MLP neurons of a small language model. Each row is named by its layer, matrix (gate and up: input weights) and neuron, and shows model dimensions 298-425. Each number is 128 + 24 x the weight over its row's rms, rounded and kept within 0 to 255. Numbers have three digits each. A neuron's up and down rows have the sign that makes its largest values positive.
A block is one neuron, or neurons of one layer that tend to fire together. After each block is what it responds to, as a language model described it from the Wikipedia text at the highest values.

L13.gate20:108134167152143151138171147129107049144139124101112118119156146145148120148127142121164146138101138141112128128128094124138153130176107120125157141118191103114096105172163152159131109096114077131151123130141146111171145119087104162148096079101100145097139095116162123139127161128142118135128143171109098147098094123175069118103115174124148140135156130100194140115085138125115102140159
L13.up20:128098139100122107153138044134131093110166165097112113144133106150159094099114139126097110108112141095131138133164128135128128135106106114113153108163119138089120168157174152185137111105136127140103102156139126108144134152100118132113134091095122152119144137131093110133123111061152097143129144128133158159157118125093110121122134155107140141120131154104166121090165115140174119121162
L13.gate83:116132138121132174162135111093137113189145126143092123104123129119135166158125121091172140107122117120181102143149133144103137142103106079138135157130164130178102099145178132089129103149101093126130092166125127145120132141088108106134124127079122154101143155111150124130161121123167172135121142130112091130115130101139129118141106127115186120140133153132109151133103079114133128171128
L13.up83:169163117084109147165159117087122144119096174088124121110132139115106110098157114120116114117130131138117156119116095121151119097127141144089102122124123130189133142138110127118129079165135141127102123129138099123123126084093156076114112108175132151112138090095076165149126121170151130115102079141153153135145100115142117129125147149119116109144125172121121160139140105158139134102169
L13.gate399:092107109120097138145108125117096142133093161101095160119128089158127139142146126100167170099073174114140138145118121143110118086133111137120127122178101086120102133155111128122167094170105114161062144119152134115127121181085138102146106129160152126123176112110136154119110123144119133119112140169067115136069112116119140121089128132116116134173128162113142115091121147143137130134133
L13.up399:121127125160103139156134129128175123132136121115152153185132089176094134109139126105169174125142187160100142133127127127141098060125116140116117093181116132152136130117131111156093105105114133120076127085117121083139144140083134111067153165176140113165173093123119108112124179134099106118122108122102115150084087132138135136094093128146140112146157166114136117152140156126138123096184
L13.gate840:085152140112109091096139107115134126176125158096145124153145119131087112116147130078112141186137131160094111116127138090118161136113154142122145146121104146136115123137125151119155131132124127132107124186130126127172118087114104103101095126179129187135142130156085122125112122122144092152070088110129116123144090117161150122161072165105157133151170089099174128148099165089092093128125
L13.up840:146133113160106120139125156140123106148133170129107124147142095133146081120139079137126146134111106139121108164098143140094120110160103172077113146188176122169166118109138170151129107170134130123171115138151164115121102154106125106141132118125092139123112143102125131138150152112146118161157084082120152157150114106101137130132127117164092144158126164144126117119137131119145141142098
L13.gate902:072150161086156140170119155147133075159124116083102122183137129140138162132117144106124180133107139118150123100174121147090122091136149141085124158107127128109110116111122131172147125146151128127094117136142133147095126102098131115142136088093118124128100147113148152128169105142114097158099162078094153113114092116127136102137132144106114117125112134135149166148121100163084177092103
L13.up902:135139103077068151140095140146125123124162144145141111080174139083161126139151107174158115118142106146121160147169115130132152131089132115126104104149122130159146083148167170125110124141115130150103119185147135131109124170149149106130146111137085108105145139104079155118164099153149116130153137122076142126128117107096131138131153119133127138153165131117144136119103119094129140205113
L13.gate1077:115125152083116125101156170139106135110097092099114167175127157126159101140143124165148133134129110133112131138122097158119126125115144109077094139128153115141116083110169136158153105085123086180125141117104140136182139159158110149106135148088139109120135146122122155155109145122147152075119105114141095091131120104141136127109127167165143125122199179107159136152167100133127095106093
L13.up1077:167119146153152137091153087098110144141119112125117085127130154116095080101107143146171157140099135089082085122139104116157123127108097141147151080146131185120168103064130106162099062129166118106151107135105130146177117102129078116086126120123141115145123136148105114126164140120120103143162121113154129127112085147129117108153120139087146123133119167149129141119118186125127133143142
L13.gate1389:107109150136079158126138104126109118104149153103120105156168107097132115118130127120093115117136113134089163138124164154109171140106136089109110142147125141152129143142074181113125141135120136147126093157112109143143126171126148133097120153113066127143150129048098141093122101163140137152083148117135113134111125143139132117112130115107160120160141107136129107111130132143135135159119
L13.up1389:132087131157136169127159099113121155132147121115111088139134112075150079121137137145140177106106094075101116117151109130113157123072112087118088107129079127115166162121083150107142130094123123125132109132134155138147154156114132163151150150141083106090121151108127156144142107117105074116111124121117117129118143151128127142160144176120107142096084174131104140113137156078136155150129
L13.gate1657:091132115122099117147155130145141122148104127130115153122102089144139167109119114128143097103090119181150163154139146128136104136177145115143111107108099075175105106154103138128121155141113132135107118136113151120167141108153143144146130121174120161076120152089139120137125098105110107125127142153148139142109135176114152079108124114176150149173108129146114163109130146128116161119150
L13.up1657:138141084090104127121134096088129125119172167167145166147199132136106111114121103139090126122115107120146161111159131128121143165089083079150124117148126158190135111133160152144154180143088146128126093148121122125128144104081165101140149187139131106139157118144118164149129095139153172191114142098147098123131088112123108112100161160173079153155131159125138139155099101125126129120157
Description: Clause-opening referring words

L10.gate833:134128111087155134075140102144097133129107129114124110144119140115135180141129098124106174131156087111095143117100125173101100168091124111133156168123128098125152120133119133137109120094141154138105124150167119131091139107152139124161110109105145110103126124102096106161145104121120139111147104123134145139143122113144127133131124164103145156118098163087165137151134113079141143117088
L10.up833:102132154113097136104126123135105137125097127132158102158085109133082148129099126159107100112168122135110134123126062108140139140110120104096080149144130135151140131094137129110156112140144114114115148125154113148133132095085121150159159123166074132145146167120121137156172118139108112166133097150100106143150137135099177130114119137076153126126158135143124110125102147139147093115099
L10.gate1641:128114107091121087076162073142138091077105126150128130151114153075153121122116121142109059132135127146149117120115144132129142130136113109097125121154112112139154126127118121101121109101119118144168105111104075132129107135134109073131096169133143155136170132106185124092143146121140120122116141142108116136061142113092109125183155130153156141136093094126095132106138068094140120107133
L10.up1641:117115145103086147150142177138162119119164089113112097125144104122115105136133122131138116101125150134146120128111095106149138137122140111107091128131150138163125142156129117145123158110130126084107121112145147130146122144151146157149158127131087101137125134135116158169122119162106155113158126149091135120110118136156132107175097111104137128109151174113141138147170120113124119103109
Description: Structured list and table breaks

L2.gate502:096070139108085122122130173129129140125103140127104113107179183106153117121138118140095093167084086126162116105130136128111103143136125140162127098136095152136079106129142085091140117121156134113101121108132101155111142112121101109133066102129113154098143160140108133118116105103107132146129143086144129078181134121157163077176108210149136185117112155105088109073165145114117125113096
L2.up502:133112151148136160117161138147150131123152104102154088151110132145093135134130149164106144108129121135127120072136125141139155111111091110132102103125108125124135137122145127128101129137158085149085120164127101156184130127153095112153117139162125122113128181192115140138155166142086131133136071139098093137128131114147110124106112125089151129155131106149125081112144129141114112157134
L2.gate1110:082115132088153051102141124114113139152134122108102160159147117118129125137096081101120091063144084132145099127112136125126124147120099119132133207150129120107103138060108143144172129107146111127105125095107162128155118117138137131126080138133117142103138083151157134110147179102136120099144151189118116095129123134121091095133138166118160144121127098107138115081184146116117122121105
L2.up1110:090096152069158102130145091112100140144150087134158134135161140154114150109093106125117123114148094145114143126119152099123158132097079163136189157162163117120125127067085114152153130101173131114102122082121154110158139115105145119141102099139123113094106105139174128115136143126132131117134147178147131132174125148120122131147137130087138158106104093100138118096161127125086126125113
L2.gate1621:105128120122158124119133132146130107127109095119118158139146158154121155124098160085140143157104084155119127141095142128134156129110099129154140164139120120142120115097122142108138108143145124105082093161132150096144115142105130115152084131145119142093104093139153118119102116125131141080130103156133131095145093144119110113128166118140148164116139092113132097120167129103095168135096
L2.up1621:105123145102147146164164152133105134100197105116115141151151138155144104132135139121139070098158109147130111134098116107151108113091096104124120115164156174095106103091124145138163128119116137124129105108107136114136131110118142144089080123154065142104120074161150131147130148132121119125147121185104118148119088139118152124078167145134124147110173117111125129087186138139130159143159
L2.gate1656:178130134141144160127165155082125161118113123104133122131166111181136136129125115117114160124120107108176146110155128129119117134100107140093096054108136169167130107140151129134144099156132108113137142138130144153146117107135098137128120117139057130100141085157116148124092111143133139147159145131125164135117127133145112126061135140127129130189151121120090156160085083144124158140154
L2.up1656:150123158128131167125104129131127121142089119095147147116114094127147152108137105132069119115071099144112165112092151090101141152140104120095102149136115119159123098082116119122136122108138110111087131122163130141164133156123132114153128093105102162134080126146124126127126137121112126137091118112081120150110093120081142121151136147125133117161167174105067166148104116141104172111121
Description: Plural -s suffix

L13.gate179:089129096117166060103131157112139131131124138146158115133134112142125146099127129170135133108131132167118169123124143148133142150165137167098141117113117125106107151101130070124112146134126170095148155115095162170108149121157160117130139086134163119113116108153123124139153144111123095108109161133162072120133122123104119118147138141128147140123139149178099140112094162134090125099140
L13.up179:080176122132111159078135135105137141126143154132119139119127124188168142114082105160152133127119126130123097137112144142147158082137119109130145142148129103106093137108153095150159086132119122122122136161114140165098121139124174143154151103085123122168126133144123172106127152099089128135094090082145109110115138130119151116124105117128116139160156149153173161136121131148121096140133
L13.gate265:131093163132171131091171109140139097104165122114119142132154126176148109106150144160146139089153124126147110110114130126122154076161099130102126113181097111147146163102105100174113103119109162107099093131104098160143129135121075145129143118136157136120152151131122162143137127120083130114106116125110104094134116110075086113096117174124122145156144138169102072120131076144119117107141
L13.up265:132145091156115129141126053074179152102130134150138124116167106141132130136141105155133090131152104138080141171157122090142094139084131127134076133135111134111109122105102097160132135109097127143111133146097115129099131117113171121103117129140127155129156110132133157135132152115124092145123161123104124130081172059107138099108110135119110123140130107128138104159192146163134112094092
L13.gate600:167126110097124148149087141071114141146108098126147145133109109135129106131122085106141145091133118103117122123163106130111155157142127106165112111127124135120132147164111111111080134134114070142135179133134154110177090174118152134118137153142125110113103141113139161126101127122125117104114147114142087068130137175151130123121173092161112142122196103112114136111093136159107151103098
L13.up600:102130144107168117113145106129133158119141160166107143139133147147166134098124162120139124150123105132126089118135087096135145151091163111115148167093107125186145144135129079113141157090112132164109164095146184129089161080140135135179103082129127136115167151124109135129130121175114130104136079117129139151118121117074157126159112144129145137123108093188124134128171039124120118120119
L13.gate765:121100135178196133114161076143155105165123103172116089151162114110117093106099081099131125164090135091155131145121108174118146147097114134087114112094078145073127150092160097134119128134098107112136093146138130157177134162118144154146102121124103123098137142116129085096182136147113119123134107149096101127110115174115119084142137103116106146156124177129113114174127166151132113120123
L13.up765:160141143116118166079126083112130118139136124090136122129125149135114107135106059065160156133158095169100110101100152139109093184154146205134122101121131110090099130097103139140148116132135137132140135167139114130156129156104133114131090121143128126124132112131122106118174097103150123120144141112133112141125130160107106114107120125125152135177108145157115142141129123146106134133132
L13.gate1091:127143122116175118127141146115137133101165140125091110095076137128111111152112125137110142154121125130112194096056098190090106108126138101110106154106109125144161115107105118134139115105094100112130141146166136177121119113156122129150098088114173147103125102144073104123124136105163119091119103095170132092124163099073134094165103133136149137107069097115148120122145126101159126154105
L13.up1091:137114124097112098144120156138167102140156145116105107128145131137163123099163142165079126089144103127128093131106112140138114117115080136153116114119106125172147187131159117116122136127172134139148090126115133146132147158097112143111141138109126123123086116101069119126113110129118074119141102138150176129140147147145100110079150156103128152113143133102144082096159149063150137095108
L13.gate1134:174109093128127162112109116094144181093174162121110167098169176111128138146157122128141125138118096134130122163093120117116106139108123152135139203104118104062106147139120118129155129131130138085130105115150128139097098139132134112129132131109108120113167116148099123125129113180173137120122154135141162123177172115104159112098146136113146116177111127144101123099103163146103100126133
L13.up1134:152088159150110127104146126161125122154137130134156147147164106148120095104138093135136113126168103139090120118122167101093147140116103107145058073144134129143103126129137143110140150162120095115132138096132132120141155135108147127143137146131077130125165125132128152117095160123156149144114108085118132150119121146161134158163129147078121139109148132136132082158125106102122120129079
L13.gate1499:145151177110172152156110122165099149108138114130092140119127163167106122102110130136176157137140143099107099138117085111121141118143119117123119126132159126098133161133130091121138132155149153132116117108106152110131106163107164095117153114114129134111147102121126180152126111079130067120095120094134140114152115135135122168111121145062125114180122140143164114101103137071091121118130
L13.up1499:126130099147111126090141126096163077131142143098116129153112127193122084157144122161177148121126132164120120104111103141137147139123178133132128139125100097098103102111119160112124146136162143096118123145095118135138176113128161126161107099101104131114119148137144128175141140106106126101171125158168113102126100125133143127157140149110137137127087150113116137112065151125120117061155
L13.gate1613:115118099091116128099118126078097135124187133131109120137124120140139101078159120149105118161122104171152164092159098111097133138159093095113108100073133111122115133137147130077122109148112121165119135177154176121092147131155145148156135110081166100120115118141159154155139066150148103123105120110135129114120130142105096121106126127117125157135162108136153122100140141154144105122103
L13.up1613:144120165137116150136113158104087111165120173124131098126181122140174106136092097145138106140131128128149114101101140080096115117141118151111054091153112128095141096140109129136155090153110100141107116149139104113136093095148160169154133113122143152101157174158135145140178089108149147118142122133132142111133131147161108140148135152073124133179149116091137079123115133138125141153101
Description: Statistics table numbers

L2.gate312:141128161142108086127093129109132143131097108148165157172108155141109109142110098126103127119117088146093137129119125116112108112126168137100099151154111087143118113105128126139125113195119137155114113081151126107166150161131131094178140123103139119128118115136122154117150158114151105126126108146106111103111160132114175132115122120124156131121138108107154124096185114101138119150137
L2.up312:157099150129080123126153087130122204175136116145136156160116139137153131114147085157125134113126104085080142112135170085104073110144131090106089119140168121190141136138114125177147136164093157136088134136158107142132095176135139131121122082146150153112133129111094162155141115124127129124121128131118154093102156125104168119142116116115142136164133092081160130146163131122139098138174
L2.gate509:151095132124118145100136103132136205164146128089114144136126172130149090170093111116119090168115079140140124108130154128143102125194146091145135138139118140122145130149075107156160117111107121120113127128140107146147105102148116111092134140139129158133116122135081109140121121128158128100170156129132130123125135146095116097119136146167099097125143087082144117157136129101141121121158
L2.up509:178161154181138099154085124167164169105114121146151140132110137142139110135118114108074091139122107158139150112123131159123125112144117125116118149141091154132149127106137158171107133153102142138124143104142114116115118103121102089171128148122151102194148126142138127086145121118133103125149098187110092142123118124110123115128121133130118113101120116107131118126169105117097115142073
L2.gate744:128100109117128181156132141067102121133151124092124133101181092132097116088125135136122140098133152135118109114170125146144136111124124124144145099145143131107126115153131130113146131099125111144158110165085074134119074101075149167078108115142110076109123097155117136164103121144123167145110115137098135170128085133168151149124114137135133141127190149132133152170105103109152099122141
L2.up744:125123123116150154155128145112113113130122155093120110125161123142095127100136148170170144133107123126108110105164102147121142134113130095135117101124160142100126121163170117102127127109127115170155101162103124141121069115106141185112124134137120094119134112124127115155104143126093160136133170137117153183137085106149121106162143155137125167127185141106152127131108091110123113114127
L2.gate1257:130145124072120143129137132075126134162097098115162172144124149182116145123109141135156163146138169076134140132132141153111142118141118117094116160128130127127088112155151147129138082129126137135149142119118136138119121136070125144167114118092108100163128144153121144137123126126095137171106140166127180159135130155130144110154101142124130126130128138124108082087118097081093156112147
L2.up1257:160118110115098143130137158105118140127121135108161141138148135101116120113158094141148173136150142102166146142126115137126114120142110120111161132102150118106151117128150102092133142088156087125129110130094151152071129118085116159141098130094083100174122170109132055175113097101078145141099131179123143106132115173147159162158122124157121107123143146117125093168083116117104169133113
Description: Mid-range two-digit numbers

L13.gate225:121130136116152145137138098191129123154106146130152128128097093105159105178148149117088132148140105097117123143070160131136120134127150132168155149103113103130086079098158129102146139150125081139091146158179143147109151138104128121163136138142073154084135133113140100159163150143116152103152087170110111102116134144144123154127121157129112115147144141117168121141128131125115190080128
L13.up225:145133148146153119136100147172122097104146131144115144106113152157119127178124132149110171142107156127077159106121120119135093166090154131157135105124101100113141115103133103130106123118159140106113122131179139138112148112125112107105103141169145156154157134101162155145161109134160127113129106122122145102120136105068144120135107118097122136115116155131110122132149093139142184122093
L13.gate492:095117151144146156089145116127096126142119109062141147131099142144161105128143148111116093132111108101118148108137117111119120134090099142120125094153099122126122158133151117138137114096145140091129119136146147144131202104093119136128113144131117100143130113163114133120133099134124137111058131158146108140120145141130175107153087112140118127128182102103147171139116117096106093106176
L13.up492:074148125140168125151104106117084123124115108113163121165160110137144101127124145099152162140149196121141161134161106145140068165125114154128180138096115146096144129178155134146115130156111131168122127116111117136095123178113145102120145119147154132147164095151144126133184095084135097167123129128127107102099089112126147144131100125114118125128146122101108164107135144149135148139118
L13.gate558:090122138178117101100100151165143123150152122123102144173096113107113128110142158104145115137116100124137143153107148072132136107135087102108130121136159157070132125145104158102114101149108124149108112148138153168199156127138154129147150168131090176108103135163128122114141161150123133110088152107125097126121120121077135107115157111180131137128108104152114108150130097154108143106179
L13.up558:098118158129154098130142160137131111166114154131128100146096149133108136080116139159082117110120121082096178108108142140120140138144099137162122161140145187125112159143165103139097126171096147138091087138144151135128150123107176161105109138134112148125102140165130140138135148146112108115123130109118093122154132139142092124119134145131118098086088117132120111102116121165116113103123
L13.gate739:085154169135130154098128138143167125108106142164115103124150146125130151077143129134165133118142119135132138164136109126135129145131152158090132113135144168133108166104124126087121137148135129149157081101125156140128171161128100124117095141110164127135122094148131116154158173107088078148177133117103131117122146085171130128123186160118132122132159097145154147115153134125150099113164
L13.up739:100116105091092114118127124165159124158137153113105183139115109132136135126141154139158110156117116114094094050134156143128141089117132126090122130161102141123143076131136097123182128137127126113087149118125157141125092104129124157129155148124158110124177143134102144102122102134099120117098150088085144130077162131135094118103124134146128140129149137100116153141108075130163136177131
L13.gate1108:112086144110175126141161118156183143136126158133133108122138133067122099104088131111065151112111139119135112140099111111118144086109147157147163161106116122118188154142123068121155144111143163111137107085159106149145077132122119135146099123102129148067164125171122120113093133136130128119099125121146100103121093113095101090129119147140121135119142140140107127118153090180095128125109
L13.up1108:102124155155132088109135137131168132129109138143157132145123143153160136120105134118146097129103087149093187071094124130144116154143101123120129099173110161133098170124129114109112136186163131098113120115140112156070140146152146155130111101121099145149108147121132113144121123109131109124127081099136141111162123099180167142118150149099088146135140146109159090139119135114112111129136
L13.gate1260:083106169148131153107116096143114114147101109162131128156145110121123137088142131184145099141094072150150134114108082106093110150113139135141112086123139102122120136162122087103130136121113141093150150117126125147144097130167129105123097151135145103126161105105178103125166081168105116145137129115108122154094159154091105125146102127106108153115104124081148097137143098145113099121128
L13.up1260:069130139105116145091149136174128086096114115134084101100103099161126122134114119174079089123138101142123143116141132101150085128175127159111110115140125130095093111144094151167145133154134166126148100102137110154154139117132120114076093130107077121124136116111163068131124133166092111091107135102108137109107099120120109095139079123130072122125101131081125089154124102113157139141134
L13.gate1606:148145188134166103086129112106127132138098112125129122110149163108128114123116102121147115145129138155134117128157125130129165150148110111118115049091142146141123128140170094096134122122139126122129134104127104139144161157134166106109130069119109143098165119100131116127167095132136123158116134133176132117147128151070095068121131149102148155105098107138128100164151115115111151156085
L13.up1606:133119171174096106090143166120136140121118151141144167173168134134128112157129135099188181124116112143163069119171112068128138142158154137174093189148142152085142156139134149129178105116104139135107104154124155158122119106111082155154087135125106141120139158108129145137141096119153145155111079090142115116135128139130157159128076163113129105130126146148081148149109128161137138089141
L13.gate1776:059144170123117144110117108163126120123122117115127119124088138082116145141143130155194127128083117157132168127134133143108142116126130112121127128120143172112125130114125129121142068150097143187114127123126130183138141159087136127133108109129105144106156178146144107119157144131103121099061163100141108124065096139105135107152137153139130137102151102118144149133120132138136141119152
L13.up1776:085133158127136122136094064149148089152096165152119109112092106110153095163114160168131085181139173113113137116130094113130134090119125108096137149132123164126117169142113096149098122119099152130128125144096116160104150124119171147139124124112132122114173144103120099113152124052088101128094145121141104151094134116096171118176118127126152135107140089142131127118155097122100132151150
Description: List/table breaks and "qu"

L2.gate323:133070163104156092152128110171118105135149151112122121136123115105119088130125142128118127117113137097138143134147154132117114139154094132132121147124126112119104155139120151170111123147112138122116162119134124111112119151166119076131113120121131103085079110114094085118107107101160156142134089136114085119166143116146104094183150134163119114101152129126128091046187111112137137098084
L2.up323:160110161112073146118113118157138157112165154124122097180120115120129158124115146122147127108113143119129126100083116114115099141136095101166096116156171155156095147149143155078121161116108156129112100114096118161137137096122132117138134125125164134110099158119116094128134101159081122134162132147136061099142121142107164169101110115147108088110124153130126129113088160159100116092129
L2.gate632:144085157154118123139086106165133107144124110140084115182132032077110145145165122152144082074136137113089138142106100105124091120111123100129142109164129169151122139123130118124129119116087105149135133178127124121152102189148118143073164145141169116120109147121132133134133126174130157096106169145100124138059147115134100186107132083137093110141109143123137110130088121148133104130157
L2.up632:144089144164132128148083108179163089160128103150082082160109070112104123145149149147128107091130164120098157130091101145128102110123122110123156130139134164133130138117132119114142144138106116180119139131137132101182124153130113101095188158124179139111081133145114148135127120167095139137115151144104122145067120102131108173128122082119100117147103133123147108117111110170131090136153
L2.gate1074:144125133165111124136073084155160135125087128134128116137074076080149140151152115164132101102102133116136140165085115154118073136134134089128130146160154137147048102095142164129137129117075100179115126120159136145162120168142099124101143123091157120122107116143134133117170142160128109105121167141105110126075134089137128140098112089120142127136135171102075120095134154144169128125126
L2.up1074:163094133159110144168100120109145150103111136119132096146133105113107130120155141138092102087110136143112140153125098150172144102110077111138148145179146165164091155147142122101138144103102117151168173129142108126129144143120122119080141134122120121130087103177103121118154115130119128133136117096084077148111098149141139167063128063142122158159097148122103122145110141164158091132184
L2.gate1237:134117134159125159147099132179138156156138109112108124168119146119140107151106165111135106135142150144141131163117107125153084144161110107149139115123121116159095106136111094123127125153103095125128166143101129115169161088159130112135173114155117141134161121089120142089144069099121114146135116151140145155134155123148107117176134146138105129127108094176148136155167130173108137149130
L2.up1237:176136110141118131122125111150104145137141115151154090177076119100119103137132118112158119064062085129125130117101140124172097125178120122124120087152137140135093158139133129135151179102129120113144105177113145150131107123165142144116133111148169116099150135094157168125118153134127119111132128150115122139095097156162143139129123118156072114173119107147136149131136148129156109105140
Description: Clause-initial subject pronouns

L10.gate1056:097138095129081175129152123145107127159087134121125090153101152147121135120205136117161105131168112116129159107138095113063131149104141159096091135171148101166095112158127143095119148132157079170120139174092133148127171129111133125105090090143132135127131093118132130131090123102129131153076121188142117090136112115117148112127112151151106123122115122131147132131140161120142157193138
L10.up1056:092126108157102131137148097112143109131116107106161130133090133098115138130080158146122140138091161149147145111114105182163180113107144112110116132123138122152135112169149149138125115099180123147114079113125112107120157177145153117158118141060091124126106142163167154140127125079156134148116105139113113141106120103118123130129115129090166148117138171129140139101133149120136122165114
L10.gate1331:105143140122071121077134134090104111156102131147129134110108112116110129142148102175135110172150107125113101096121119113128183161125104147104137091166125163129134081139114154142134082148162085139150098116114112134135120134115108148140111093119102131150165123103145139121083133142119131087083117140127103132122167147164099078132101161107094128149129132129158117168149149064078109155186
L10.up1331:146148170141138140124167182124110123153124165091118079161145114137113133070129148135138153124112159175139140101131126121117170137156131120082142099167147084138124152119094131119142110112116104132112087108074117072157133111141145115165145173117127112136170131162131124159155073142129114135131109114104102177110121142097138084121100154103128171120131126151129096130112174135108128150150
Description: Clause-linking function words

L10.gate1053:103118139155112123081167124131136138130140108142135121140113161101153168130089108137128137128126124084111100089137121124140161131114135128123074107144144153095096125148127128127110103136104095145083138156138113149162144154166120149118085144142148127094107138146131158116098156110153079168104092130149128102069118161177132141100136124151118140146110109139091111122106135123148153136122
L10.up1053:115134120084148115132149125153127151139140114123157124107113102149127127092132119077095121139143116154152089095125133070107180125168126108117174188130149130112129136096110129174144144145158083147077142124126104155139119145139135127113174155150134110111112156096114114104121143134139109123139110102106136181136115123139161107158141130125135181124131125189152144109118115123096134138150
L10.gate1196:116108162134123154160152081175164157152128155145132142145132131065118111129164138116085134141109115160072162160123112146162112163141103148129139124093128140132111174145113154111118171166090134132125161108115123144123107144120128134131115122124133136115126068152106141114119108154139099126154110160187089134135134147139150116112179128129133141129142102077113165110107129099121132124126
L10.up1196:135159128150137097127119123171145120131135151141136109179179149121129138113136149129074140123083118129151134130151104129110141121117096099152136136130112173138137129178098146143119148133105135159125155110138161112116149136099109117137151149140109189156123114104179170136157147080173136174171106158135113127144148109100182114150145137149149120124133138126125138083092143092075137120123
Description: Numbers in table cells